Part of a small language model's weights.
Architecture: RMSNorm before each block, rotary positions, no biases in attention or MLP, tied embeddings.
Training: a variant of Adam for these matrices, 503M tokens.
MLP neurons of a small language model. Each row is named by its layer, matrix (gate and up: input weights; down: output weights) and neuron, and shows model dimensions 48-303. Each number is 500 + 25 x the weight over its row's rms, rounded and kept within 0 to 999. Numbers have three digits each. A neuron's up and down rows have the sign that makes its largest values positive.
Before each neuron's rows, "fires before" lists the tokens most often just after its 100 highest values on Wikipedia text that the model never trained on; "fires on" lists the tokens most often at its 100 highest values on Wikipedia text that the model never trained on. A number after a token or word is its count.

fires before: "1" 27, "0" 17, "2" 11, "5" 7, "3" 7
fires on: "0" 37, "2" 29, "1" 16, "9" 11
L3.gate352:473455492489462502510499509457541528501502497475540495456505482481540539505494539524541524517504498502524490503521486485506461516511483543556487478471470513504473467502488552519458458489491518527519492491522519485512468541526533531466513454518493485469463526499483493495565517499523498526533493525547522522495543480472479513508525482462496534439513470509521507514483504491478509473552462480505478493483475460517468496524500507509523501510492547473494504511482535490445472490472509474478496450484516537486505526511497489478517495503493525544503504548538496479459497516544513515494524537462475523489523508516469510497540511519529489478502486498451523534470482509573528487487475487500483504506460482514469482536510500520509480443499528488529528513524506494491512450493457
L3.up352:538497455510465483517476535466498520529525488462460483477475516477528515510486513492506499483499494536470518500492469502473553489538515447522495505525508511500495517483491531511463528531516506526488502472512535527491515537548497468526525488490461502498501468465498490486486507509538531498486518525493472544488519532527521482524542518483485531507500500490489452547492495501496491477494502432543494508456456516520477567534534490513551524467462470519517573521490527524493524489542517481492494481489483477483525502522512503511514484463493487533483488519487511520506482521520489524501500502499474518473456461491509493472555488494528462499478512480504495508505508515453505484483509486473488517503515493520514470489522526516476471500490518497482526494540528531540454525494522
L3.down352:494534509459532514488519477532492499499497562529514520512471521465520455503459463560535539496488506464455505490480534514526461516488462546483493484516509521485507490550529494506518502508472513494472506541523506543525453468483463503528497518470534520516522545509501480515509496507499516475491521495483517484481511478507472498557488522496429471528486449477523506503499525517489507528492523498511498498511487475495552465523519479514506501516511479498457480484500506495446523481507485511495506544528505475544509479492479508516521557514509550496539498500474506479487526575477441478526468507503462495520508527476475532499469525499500546499522491504486506498519443504518451507495487486516502515515535492508496471498494509480490505529498529468487500503501499498527453514503498

fires before: "\n" 83, " |" 4
fires on: "==" 48, " ==" 23, " =" 12, "Career" 10
L3.gate473:474475479455491475541510530521464490524560547507463518502509487534477477480465514501538479486500496497521462483466478492473462483482491510536507534526489507506486498498526545516498555444528524545478463521496500552496497519511515468509481517471505533479527493479469485508508517550502463484494486467516534467479513493539511508467548497519460485481482484505493439533532527505530482488458447524527472469491525528503490467505576530499536543500500526491502493485483504486471481502491494442498459504502472500494531505466512497506471530510499494514446545514470527518458475476537489468511467506494483552495472507463433518498481516451504535520491473441507521497499454460514471527508517488511516543482538504491514519527525512520506505466457491492492489535494502524514449472501528
L3.up473:472496474553454487471450539477510518494505499519484488496510530481511489519500465488482538531482495538520547510491506461541462496511558492470476558472519548502468507534510558455474528508474508493486512523508537516534482486477502474510533537540485503541495477521508489528542497515535506500453482538473484489485519524492501466525499462494486505531504515541496471505510525465515482483508520516502497476477499486493482510538521499471489492499553531497489552540506510434526452485496482522501520490522538494511431527480486473497518510488509466526514563473469501516469524528501513475452487497538511490497513476489510517462511505463546480493498506508528467494500497501475489458483526510493475511489521465501496492520509495481542494495480520505492473449497515528497521507522473
L3.down473:513557456538510471474457479493504522535485478482483517512482500512510529512483508534517520492537480491504529512516505458485479479474507504476494509505496516533469503541507525501492517529493551494479523462494523489501493473496486550478545451540488438500479504495533487498520511470507568451527493497465500525462500496491506489504490474505450508534533525490481508498484457457506524503475474510474502515486496496518503553454510507482500471518489519449489513464485510488530490487521512483457499497486549473516490521511481474516519456519472471487487498484530495507525527473523520494526503497492503514427469502504518502521468535539464492496529480538528496466446491532536496476466478537513475521492482508504515522505505515512506502496500496520521509519546498461517492473517460

fires before: "0" 13, "5" 11, "8" 11, "6" 8, "3" 8, "4" 8
fires on: "2" 62, "1" 18, "3" 9, " " 4
L8.gate192:502538461556508510462524460507504516538501480510523513501495512511504490507502515458502471533495484564546487513516519503495510483491509509475511503534470505480508485509488512543488468497509492498496493499457484538484464463539492472480519503508524495495532507499497519516515499538482460467527479496534519469521513500500492544513489482530483495434510469480501531488522488536553525492542481554543493490498550499494506444492465525500519487474489466485475488489450485517513487456500453497488534496505512501495520531485506498470485551484492518450541500521543524495526488517467494540512570524506513545543471515500511499508481509531512508520491495536467517514506447458481525491525542497499505483506478513483474479547492570509534463458488539458537542528489487488497528479550549
L8.up192:521474490492483531535517521497496483488482483498475524519491492514495516473495505522511498523485550503491499479525519476474489494510516501492510474550472532499494468511499518495479468485503503506462475508484482489531491503534499484479572497496499506502514452468522474498463492478515494513477487515541458490506552525559514557538507504486512458471494458464487528461528508499500479451504463492535516469467503513466508525507459504528480498501476525521454460480481504466508482441463486481530507479465526530467509500498538519509530486478473474559501460504460511523531485502492524475520481463547488498501513507457517534491516469472543495472493512489496480486491468446482508516488516501513486507486493509495468541556509550464508545530487515435497511501511473470513504529519539
L8.down192:540509508485549508459473494485452505512491566524469506465521488501519481501480508503487497486455492449498465484529518528471525452490454492486476478499533500443466475497514505451477517470503504513470527501522527530521520470492542482475520506502497499489524476560456467512482525470515492484495511502468529479508508486495529479580483488448519501498485490465495510535482507491498476475499507495520474461516494534477501492501508472499510483479499483529485512544517490520525519512517485471507510478504482477477502496487509516471511475542517459507505514518437434487512539488534502475468517471477506499503507464542489519468501497492511531512508461516486513518456476460531511485468518519483544527515470509493485545452503491493524460514469490531480519500526510466527492525494475

fires before: "0" 42, "1" 16, "2" 16, " " 9, "3" 5, "5" 4
fires on: "2" 40, "0" 25, "3" 12, "1" 6, " May" 4
L6.gate57:446481538487483536513488530446487444464496518496498529477481464486478506458480504523546487480525506487529519500501513546532511526528494523464491482506509491472498483532500492503524544522477504539502507519500483497514557533528514527534526483482529469497457472521526495500474534558520530486512505464539530487459491520499496476481535470493517475523489470516472516515506499518473489508512536496521482528508463479505464511507526487488491470454470529507532462500528492506531542482479448478510501489463536501516506521540474474509517465514489467512500526491485485452447529465532544500484535502463518499464510433452493486453516486458479504530488548520519543491490457512507522503498521561505492505541478493488498536518489500463503536520449524499512505487486518453453550503543510
L6.up57:452463552507487523503509499478504489509496486498486510539494487480504439492508510464513456476519509527487524450526496532528518485535487492481493496495474506492523510510505481445490466490497487507522516529504484445549525457552520525533485470429499539519537511518551505539504565536494489474494456499510493520478515492560475512519515478496459530498464483521517505492501524480479485496490476496485460559467503471488484516534540456446483472491441480509518503471464496477505534495538458552531494464472494515505517501468507533496449506516516491501471496504486484475525485482536511532474497487502531529483506492512507499494503492484473475451483504519485480518476479531533501510534518494522466480478497497494453526508502522474472527473471504527486521531495496534510533502512455
L6.down57:450488498470484508501495491451503530473523451518529473506528465512527470481542484494555484503496502517499516514554481495490516462479496548573474457508506516498512452510524533501506506464515477462492522526528495491547516515519521485554492523504476539520482474499519486513525481513518511543501510534485483523472536476516518535544518462495546497498465495516536460463494499475478526517509463467511479480510463518481489522460501480499473484520478547462480489535474488498497507510509516481568521479503516482474488521547458496492470481518529466537509541462481496530447509493559504455467478503495492492461460466512474452533544507496531502490520520523487554510483492507457510480495470501516512506481493485539522525543455462494516509504519520515507466482497510497498491498499477

fires before: "0" 25, " |" 23, "\n" 11, "1" 4, ")" 4
fires on: "0" 34, "2" 16, "1" 10, "\n" 7, "8" 6
L6.gate450:527495519505505444538496459505493463488524470485527484454531490469506553517515509492525481492535513439529452536472511509489493536510498488474488509495487535479475526482498538480480557515495525470527473492478532531495515530508515478479538505509499490512468496482515481530498557515538540536496507451463500498501492486512489505459555450516507474528478503507488483478505524494515472489535485513511474508505456491548484492482526513472466527542495524476487527509446499519517490498529494505492467525510481512496490491484529496521514502479469518511471498484515510510514512470519527518530519496487470488497507490484498495500467471474534515493517511522480461518523527505535524467509466517529492464531496509516449492503483528530488509503501504474528513483504535561480484495458466
L6.up450:493488477497512514501497457468507499505551480521497460415515513513484477480469462497480485498502513452513501511540497491486490455456548506488475546510527476509506533514521525518504509496522480508491518519459536490494497469515527491553500543508506489512479487524480514523482484516504512475480461515499472460491491519502439446463458491465494503522516465523508476497501516488470512494524483511541523504513465511539510542536486497508497523537469499533491536519483492472440490507503496481468518510495506460452505480528511509517514472487460496525456498470545462471472471455491509510471511529520491515532522509520493481474497480514504486473444519506510551500492526475505482511523527507539519534497474500492486476489511486480520462461519492492482492476483515519483517499458488
L6.down450:476534499451473511509513501488525522463526533495529537508508505491504512476472502480554529492459507493552497466474516536442477529490505489507482478535506516479480487506496511527478507515493493485540494517493487533482510521519525510531491448474511462510531499481505504485517529487507476493502507494546551529503535507529547495472549538526481471470481552528510450479461538547462509493488493559500517492496516484455575513517512530481475530467504483478493507535512474518453512542521544472497488506525535480511519486502509495493511492532490534517537520489535502504500508516459469497478500475501490511528510462544550478504543534540535486514518511499537506496522506512471512522440484497492528568521466560496496508461506465539490483503512438491521513460486524530509501504490530

fires before: "\n" 75, "|" 21
fires on: "\n" 92, "==" 4
L8.gate102:515499505518495453535493500514516496495459484508513530499523504524497522474486472495538454478512502498458479527493483506473448495470493496520499481540511481506463549517493510514480501517538514491524495520476488493493497496537543448518507532552523485488520501459462493520523490515526520497526548517530495545466472508514541465458487490453521477467485547517483466503517462558505506485504506535514487465480501481525501513500491551494574551483496497497483515462485476501461500496519440486452507497533423482512504465471499488478518511524477526474495526496513499514461505472510529500479546533487488527441508451526521492469531478526485483518501464518500506478477528501544495501512484504519481487508512547484492465526522502509483524513522497497533544495479507495527503494484502
L8.up102:462477508522488498486563485466531509519547535518479531495491521512482513525497532469485509492487512504508498470505510518534473478486504482525476505478501458525467542516506535471509542472511496502505536506510564526523500515478524513516529461504485539469484460497508484516516522501482437471514489500466514507496504489513519487495543526539496473467492533507495495534491484519451506546530496427552492518511514493526498488474514479488474469545479485520511461472467506522532517481491450497456451513541469459515474496528519546541503544511475482497459503493520504529478495512509496512499486564547498533521508497445479502506493516491500487468478456473525453531492450479445524491495484493505443528521514482501452484456473502524511495524455512522498488470487484517523472495538435
L8.down102:514506485488499508482487518520546466450507476512472504499533495493495492476509542522517474454519522542495500517499543513529482447513525534506481517544516493545493470479508484546527518528511512500491516522522517487509497472481482519500507486463517537476524488484474505471522491524519528536497490531522517496508479482493502500507495486497525486505500488511541477543502461514460499466503513505465449472469482516501496467503477520437475510518489498489512492489526526479458521548532483487513502498473542533551529516519483499525494529523511525510513495504494542517531496505483526495456522524493502507506505526582524496542440505512477537487534545477523516451475532488480499453458458494464491533483489505544479530458511536542533507539484511489546546472463499473512470469506540

fires before: "0" 17, "4" 14, "8" 12, "3" 10, "5" 9, "7" 8
fires on: "3" 13, "5" 11, "9" 11, "7" 11, "0" 11, "2" 11
L3.gate551:474484513476471495511513485491542516523506495554516513520495510482503526531490497497518518494492540479511493467444521489493499477511521575541464510502470483507500501477455518505494490472510514484530480517513572483438461568464538467489483520508495459491491541499474485482471503521550467533519508501517531468531489487514471508483522517463551491481546456531490481520530501490535477472540487465464478519474465481540517546506535499532488491518448517466506506467488551506522488471526468463485463483555541482540484525504493539561522485534501493514499490497503528508496482517485494493486516491514520470528517512462485507470479509528496531493493509520488493475508482468505490517523504515490493496506479558522546497501471460525492502491503472486497478511474480456533506533493533
L3.up551:481473525498474531533480507477530525493468481483539516504470471486537542504506521513492515486526508473513529522489534504501495476487501457549493435472473481496511534472497486488487479530504448484474515493496517483494527533491476486494464522515463542472496484479534488499487525464512511486524474480517501483542514508460506466531534479525552483480521466523533543511530538504481495458523496551477477519476495507493478428536493443508471509466442475472488521484468519491480472524533502529472516473463528473457525491546509497487468511500502497469530454509474504490481555529473519553462536515457500480482491496499519520464493498501532472523510476525463487477506530510462515483520496442496501495513471492526495523428496507507495494479493477524486529491492468476533514499483490
L3.down551:493505489515496482513477473525524498474500541472482530549529519523513487492503520500502505456473518515512535432478510515525505454491458555509498524505518526497491497464480508438541473479448507507480481530500529522461472540499517487473494512523486500499496500502494492472468473497492509535504497519457540500512525508509525492508524484511545522523519482520527500493448502530497510481546477482496477500484467513511499494500496522455519525511454523514474472507491532488525513480505528499514478506506491514507528495482527507533499488554433502500464518524526496489555485491470476459485480511534490489514498545504474522515519511512502520506505494513513471562525473503483474517501523526491526558498519498578491494499482459452495496557517530492519501517568447506546496505465507

fires before: "2" 58, "1" 40
fires on: " " 87, "–" 11
L7.gate305:493465490504528548517526531548511496480486540487452484496551517486522483534475544467489516465509543508518477550522495492493496516526495481524476557485533498507510494468478494498482519537516450505530498503529505514468528543479489505535473493470517480488536498450506495502459481490484484475488540477476497489467459495510486497473492509456465471471533497497483476488516494503465526479504514499496494504476479539541508470492513474474494484473458490540533504514519505512476488531484465455521482467538486498522474529519528518482476466500544544554484535489477497485499480475480517483539496459499540466457518464473491491534511515480473495449473561521499514471531510485486495536479514526466525488540478557510517522536496441475464497491475492452470543525498515494498508497515511
L7.up305:527501527474478488480468493502530533508526490499477536514496462511509490479482514474580535521516484498556538484481496493474507535521535499514505497505501453508463484495537470465517535489480491509481470532504511511514495484465483538495528524477533520490512538497481468488477537506534510496485510518514527489473463519508497497484518485445481488528454490517515539485514510518520517452496521479500485464515462487502503482480535506554518510466492493531494542479482537506496495536491545455476500494529524524517519473538524507466448480492479476460463455527483506495495509497484476518529485516532515438496473538444485476463496489482500533425478515495495470488529495539522465502494525529482523525504520493517454498495508492483523480495496516480506488539488480454490541549526464
L7.down305:530512459514483531495495444476467486485518538468492505525483497529469528483489521531525503529485533503469514528523494501536537493499471528564528476462491514473477490510507492509489532483524560478519468472528478524510547514500517480536470459497543507539491456512460494502514453454510414468523565480494438489497465522476510470541518524501507502483518464523484515514505461478468526446493520521516494539500468518485472489501512469443498520472465507505482505485521485506478469507514463497506521525466507493488488488516473515478473484442525533504487553533487471508509513509481494485504472494520467505530538536491516495480530510507518475523510507509495509469472523515492557495486483496477507558559479527455470531540527522492461516527494507479481524486504498478509505514480482

fires before: "1" 35, "2" 30, "9" 25, "\n" 4
fires on: " " 54, "1" 23, "–" 17, "." 4
L6.gate587:527458556488493517511539504485451458463464479523457548498485463495505501461502515510521504468500520502521481501499482535516518538521503515506497508458503512511483489514515457545505552495474519477546457502485521481483481509492496450499485485468535465484511540472455487463470487473498501509490499488521493485464523456519528503496527517486506497515524503480511490494518542475493507512553493470506520537515478500523501530453482484489474435455509518482560498433503520501512523532444515479471474547530503501529472490525517509533498526518454545502491518502525470476509518526500499510496506526480463486457480478499490529498474508492457505463523559502494466528524523488507477505500493471476503530510517517483512512519471499536499517552459495528537516504470532473476528516446514
L6.up587:460529479475531480478525490468439477466493495488495501487489506464507497512483512454515504445549491474503478489510493545493513528509571492510492503516507504493547505483533491460473537528473533551515492525492518546511536566530476521492489530490504492508507516494518520496499480531515501468550476473486477520509459495525466525517528495499530497513510502506473533491496449511510552490511491506482458464471509534497489519457539513470475512488544489506517507488488435537492506516487533516499514495511497522536515515495472560487513515469535540519498545479456508518509483455493473485464469497511475553531448471445530471502481530479472526466520503511526510491547491502528463499505478452504518516511537475527535522503485481531501508536479518490472540528473502473536488535485493
L6.down587:503504445515503513536491474518497506497447509513561498488510481485489519491511489522520522491506467476495479505504500486521527477531450536473483518480496521537467516481493513507428482498480501527449529543515515483503476523480501542464519481509526486482504477486471494518455502487472504538541498484473482465478508507556477493501533491516517527508435482495478481501546505501501446489528499478508498512506489495470510546464449508459480522466460475437526529516499499466468538522472491489478514486504488509475495505488516525489515491495479468523548515527495458482475476487510525502515543520485457508508491539487509468506506534513497525552501514519522459493453516511502482483517470482513538525482501523510478501453526502471465519516462468472483504482506512486515521509481505

fires before: " " 46, "\n" 6, "UR" 5, "-" 4
fires on: " |" 50, " " 9, " T" 6, ":" 5, " K" 5
L8.gate453:496489491504509469471545470522468540457481459475511517509462506493466488523518486510499535550489480526464542494481516529488522516460532494451493480528503535478544462523475474518516478500480524456482492482499529485471518514464511528489520511485475490499522488513544512482473490497482533479467514486479509465495459476488510490527502497505480497517493455516520504485505489494539503536497497481518526508480482479511478520481510545500508458513491488537532522477537475514507515522434544476460538558515533526529515465505534506459496523527539515554502486520512504515487523510507480487484520497517500543473504532472458520492502508495505464465490495462562453504532535552505483508480488491530554502496500529482514521470474492492534521528531492477482474535514483534493488461498467
L8.up453:514503506507516470491474528489489466484458503505508515520491480534490516518479472482480517456477525539475481452486471532438501513488505507490509478491510530453475492489460507510503480465519544472456543528504501485456532506529475502495447509478515542541525531473524519509454523485467504491436468485507523482458474492483467523525496504539490533476532493516508515492529518472507466504466518518527491495508515492476518504496498475492498504491513467505498501514513481509494531519501539478515530478525541497500515490535515526484471558535487487541531490510510519492520570509533490467534524474495484530500500498495525518492525498496489502554513515472495517488508536510506503465468453509449502529562514507466527539433509562521510508508485505461536465539521516512491540512456517
L8.down453:505484493494510532484512527492508493467545497505513525468478446529535501472534538508573498504493502502465505538483548516493505479471576452477510479490538495484514513486512489472503535519474518530569521482538493513553514478484485515479532510513525492534458463530514494477437513478529490455475491490503510467437504492521505495483487515484490483497477489490509484486521554482470482449541502515542505477495512508493528502531501520508493493497470539510504516511506506501488515512526440484518517507548448515528468494516535517501532491483520486505520514465539479522523446541489478501448501528499522479511483565527451515478500507480513440524509489493518511532483470510471534513547541465534497542505459483500481476483499523503470469531478481501493489518509473486484502477463516

fires before: "-" 36, "\n" 24, "|" 6
fires on: "\n" 53, " |" 11, "b" 4, "men" 4
L8.gate356:497503509519554511478482471523531504510542498539543452518543501493496554525529469524468485530464525507470528526506512510522512431475471532466454473537506492475524493487497503501539530499490453528470478499531536494471533527453516482487504458533550481512535488497546475472548508515456443451472481483480488467492547496469528472483542449489502497487479504499507511515473486527513493495541511482486480522463505496508477519484565474512493497549459506487528489489473492516513497513481509500501486522504512524503478460496476510487514452531479542553457565504466505458500548543461491474479505518505463524508512476509511476534507511477522493491528497474494531521470494486485467536534491549483485518514508493508524487510525535503500470512532488492491479509494470511492537499494484
L8.up356:503482503485459482494503471487497496528505461495473505535509485503509460500497548480535523469497512487538486520513494534521510472510504499544495463494541500535513507537479522474518540477503540470546525511493500465532525465469486521488502508486522513462498459482521556488516467474448486487514519473488525522514457446535492539490438546472484549505507474524492477506484529472507482528467507498495503466517462542504458473515508504511527520523515450520524536506487511492496505491486541533508526536517550478524505449531526491508480531498474493493477477520498473526477480494474479502481504525491524552477493515471488504541521468520525491495468511450514541504455494460490471485487502503536502505499451533486498496508496565444495516511465518525511499543519530515526537506500491
L8.down356:489484525529481467505511496499455490467514493531456518462460510507533513509489453513552482510473485481514478469501488512478491578518512491501514522503538458491476504510510502478458507481527507521536486492496481505504463524508492470471493494440446555503518534485497498469487485471515475474506495504505482516468520482502500473593527521506490505509462489507532477456495503491536515498508502497531487507456517523513558531485504473478494512483558542522460492535467468493513488548484482480520512516493479460497491502513469522524524496513524459492531453479504508474529480493512528504532527528464530505514520558478457508491515485488506482507501519506498523494494458493486495459496514458485488498493516484514485511534490472524500474510500495518498485520525538537520479526485516

fires before: "\n" 80
fires on: "==" 43, " ==" 20, " =" 7, "2" 4, ")" 4
L7.gate334:477478458517491514507496493517524480488514505511502524494518545478491489513523507513473500479457511534512503464487509462521526493496559486512481511496478496525481524506515480503508522516572491522500497449499514521500517493485511490463518470484538475502538507522507537499502509513489509494521537513494508500497498472529534524451518547508471511473476513471485497525505532520491467515492464454489505522502522540496473537487489478521475517519517493456480508498433523542482517443533485463490503517541467482505530504523511477535513508550469500474479503516517490509504476518450536547549542518480498493524528481538466463537477502525519498481477523501499485502496528467530466513533502523513514472471474513527453507466504557509499503472461449436522520519532455509501494466498475
L7.up334:510494512499467484505517511510473513461469517531483510503494522512535472493490517525502481480477536503547510495504511472548524538505527504495555513483522528476495488497528504488481505504500471503513423500495498530478524483504514542532495482472537510474491495553475483473509529519489521462482488533527498527461480513535530469473521471453496476500469493548517464475541483473559487464487510526484496545541495517507503471501546512469507537512510496468469478523487514501512502465475484504500511541518452461509527521475510506484537483467477464531472533497442464531508525527487482485532535493466529522477493505542484497509504514500492528488444500494521461499478478486447503481520485496471473507474497502478454516521487534509501460490551474509469507483498503527487486482515508
L7.down334:503509509459519510523537446517524515524511491446496528509532524491531488523504524508498478494537509494516490508496517496530440477481488485529487497498451511487507555508556518535501456515564512519463526473511489525537492493483515480514486488502538503506532492481513469433503504492476501447518499496509524510485529510536493528500509537501517513438518453466507479512457435521463486473525468502510490475527506529507532503571508540471462511532480526524503507466518516425539491491511476492512491481545501490453526496522445475498470542523486473489557467510462537516502509491514528527481498488486535457458533520493453513500513515505484505495519506504478519500510486496537517509521536525463470512469481530518465531503507505488487518476489469479473489493464488519467513471483524

fires before: " |" 35, "%" 20, ";" 8, "," 4
fires on: "5" 32, "9" 15, "0" 11, "1" 10, "s" 7, "8" 6
L3.gate562:500485530483513473508497471482458509475493482474535503544467485491510536528503494469487490483553517509526489503490481508499506510532485491508483523526482526493512523514498532478484504502528489501497500485487465469456487498529473526552523495495537518507440505506474548520431484511478510517506495506531507490517499531492519433478523500476523497514498461480535537469498505509497527479455516491528503514480507498484504480529516487520479496546490482489504515543459502515521457504485496479448486453475565507502519484527530453489474472491507528473511443447511504477521550499495519508528586530548517486504517503525502476451500534510506486487457533502449505513499490505497500487483473522497525472534482446507521487461515488503529485542519478476453532503467472516502484492453583
L3.up562:532431492518487518503481526486512522508489489472514495537523536488523523549470483486483529508532503486508514507465522521478476514500498530488457490507510498496462455496534478490475488538516493486536515500518515497470499506524498513543480508513457464511555504508504489500489494478539517557487525530472523516505531511529523471482484505530520495501539490493499505517511548464513525477479501495466504520474483485493472508497500526555532521524468461505497569500544490510518502479549514467433457492499529492503507516502467508519526514481505487497536469517484527519500496454498480508529517483465501509507509520528523487504501537538467468492463555488490550479465514525523516520511516522502515529491491486473499505480506497511509506509475478521515501511516483526510462504451534
L3.down562:479526476478516520488507491537461454533567518491523490514511493517556519477494530485481475485498492462496499529541503474506468479496498478476512541505508507486541490505512452466484504510516494535486520456468492444525512492516489480496505519514516570499526505529500501557477483520500500503471498472512500530514480456525470488591463508553487558506523514490487469535446478498530532485523541527509477524530524530494523497471483510495534507502521541489476500500467495483514489553476515523525521519521526493504476489505493509484511517470498520505483525499490475428602502470504464535512490506522502483507536505491507483502520459486489477528562505484542473501461526461485511495524498497532485493475504520534525500494512538490513501483513511500527502519505492491533483514527448

fires before: "2" 90, "1" 8
fires on: " " 94
L8.gate621:471443487508540477465451516501530552458541477524486513522505504517506472503497489466533494484449550553512489512493508495530548549504463551508501477496433485500514537512456455525501534453483498462495494488526504516533508500465532535520498489509550497523482511476460512520496459506537477507482484529476489487467465527526490513487500480478481543528528491545531506481498506516520519478504543452483448503521465486522535526481508526500499487453495533482505545451538471540525534484486520436546500506518484480470521532511486521486540504501490492510489487511515473507467493516491540500512470512524466526476512485522511497508480495516473508468519503500487478556504513542554483520508502503503531532485475508522499516512500462544468497544503501549469518525477522509487493487511491
L8.up621:474518473484539457492454559455442505541464472497488520484460472525451523542509501492476516474509526498537490496510470492512505481540483526451516491531441533505500477535515487498547496494506488454445532485506505502523504499457475505486509518488511510510517456465469503467461510505505515472492487492498489503472473491488500492511490477477454524495510501504547512499505488519511507475514500483512437530493482512518539486511528505512503506476480488495492518499500539485499525520516542464471510535513448511498547504493488472527497474509505479528497490471508506499518514485504493501515556476470494530458493482534499451509555493527450545474491517504530486523509507533526483486485514474520541503500491518508448498471485520488493532536515507502500505521514555486463496489472503
L8.down621:499483547494487527500472469508508471513493498518481460543458505529496532500532504469513540513472495508490485479514522481540533426488485552511515503492464537535463545517516487540514540485470479536468523502516512495514476515524493505483487477491507504493487501480462468487487487490504492511495462496485497501523493458514507508512508498486440477520479542534522489499476513473525486525445543491499486526482453540508503497476496505486494541469456549481543561479473505500451475502523508510536453509538485497519526494460471504480487518488550505479515550505467475468498494491485527541499468462519458469483530502471529479505480445506492495497461498523487510567495503466500501526518501540491504531513481449473509514544484488528466505497470510551488488505491486494533527524493493

fires before: " |" 39, "." 13
fires on: "8" 47, "7" 19, "6" 9, "0" 9, "bil" 4
L3.gate299:471456480492496467478483515513505534520521523498519496502505544441517492513492439504467501504509496510547522513530498438502472502505493473503492492566487526488545536455488513519482468549497504474501464492481470517505518538522472477508516533501485466467511489469476494520498511501487509472507476476483542451506486506514481498483517428568524478524478523488480516454472510507501497495494500513526478525526512481485502431512457496513485480494471477545488485495483457493491498495543480450500470464526553506482544534545513449498492488483476502498480495499470483491491504538472524471527519511472521521508508501522523505480516473504512513522489511538490511475524494503505490447453528492510544463490498511511522497477505490513546496544530517474482538450517476473479502469485485
L3.up299:521539532507512494447519528486489493489510461474485508517483481528502499514514520487536484518488483441526469502527458503489502457508499501484514449476504448511497503491480518495540435477455537482513510520459495535508524520465492513483472471462500525522541475481502454488521498487518459498471476531513479467483503472500521509514489534526513475494495522490530486516506532526515519473491476517521503461487445507497495438543500555532458487524551471490524524499504532520488516528508515446477504507503524527481483523508460502520464513534543470492520458497517492518464499512461502541531474529473492506469525533491493540469498488523494531499506471468468562493517508527519504518536512486505498431512493521486555498470523485539495524471497533514513514469499530462509515498494502
L3.down299:504467508482519470514480489505440504491547546516496503454509509489496466473489477547491534487491481496510456497465472476509475467477467507534474504502522494511503541542541511469449490502531493459518498547508510484533441467479531491449508520512495499443507500483506528508488525524517497488515500482458492498516509485503513484502489507446526500515467520598477541520513465522466502513488521481494494521512568514522519497526463493493489514525533502474513510484497517459499458488493431520503463494501505528546512520491504485496524485501471508488463533482501533482490518493490462522452499528458519496518517530455518491519518485479486549535501524503479503506537516504469490466485498479504513415491559470507505523511478508528514505531500487520496508510484489518543478484454485

fires before: "9" 16, "8" 14, "7" 13, "6" 11, "0" 7, "4" 7
fires on: "7" 22, "6" 21, "8" 18, "9" 9, "5" 8, "os" 5
L3.gate440:458494501476514494472497486450491537524535517498500504522510498528486549516478459475524512487509488514509476477528464489497487500477508455479515481528522513488524540513470539541496486463486478496487449497519538520459522523485487446490492501476528444522521509495479509511488532493466508536529510514493538509504519491483461532466538519468507567483497512521502449466504525477546482506477496473526487489453451497477500476541518514531496480490501540503485527480514515526488484449512495470493500479508491476548496545477513528567474485535442485540492500511499474504499501500469520525487502530473517494513512513471509484519511494479490525495472501479525502440521456458541481508471519506465528504511533443461483541509524483511475476578505500480508514524514502534542494477496528
L3.up440:504486497543490497449512468488534504513471467494475497512480514477528533480548502465481509478556474551508459563498480471476517485510484529507489542528523479504543487501470503497478466496494532520472525502477491455498501511501493504474469508491510481489476492476483516507501486525505493467509534480514505481463472483469525519519469517479574509469499531525528513493477470539470492529511484499498464546470459457522477540516469479519488481500461514486512498490448483481529532523508508480526499524502511465537498513509469496499505522527515466495503506468465511505445482478499530472518503509496456479507540498536478477489521519510449552492518504535466498537478504505490501496474504460545467465481466503515469513465493492554483527520515454505496515521470493544466510517493448
L3.down440:450468455506474451490496536531495520496514494468479464541501517535494530545485470468490496484562511515484520485539482498495516542559464501472549525479475528473475544463498482516512488507526475482519503489502527515513510471476504525489479479514541512519516510477434513478465497502523510484487487531533535434460487529478476474483445530514498527549495497517546499479507501506521468517502519504512495536462506511543504508520522473520492479517492496471450499456509533489526521521555514532487485520510473494545490492500543487481499523523505539506491501468518459505477525496500455463513545488506466503524461485481529535500522481546500521488499484506531484477478533485519476526495522525491538492490509503523515503508492451538444530530486480540476512537480487503462515489520454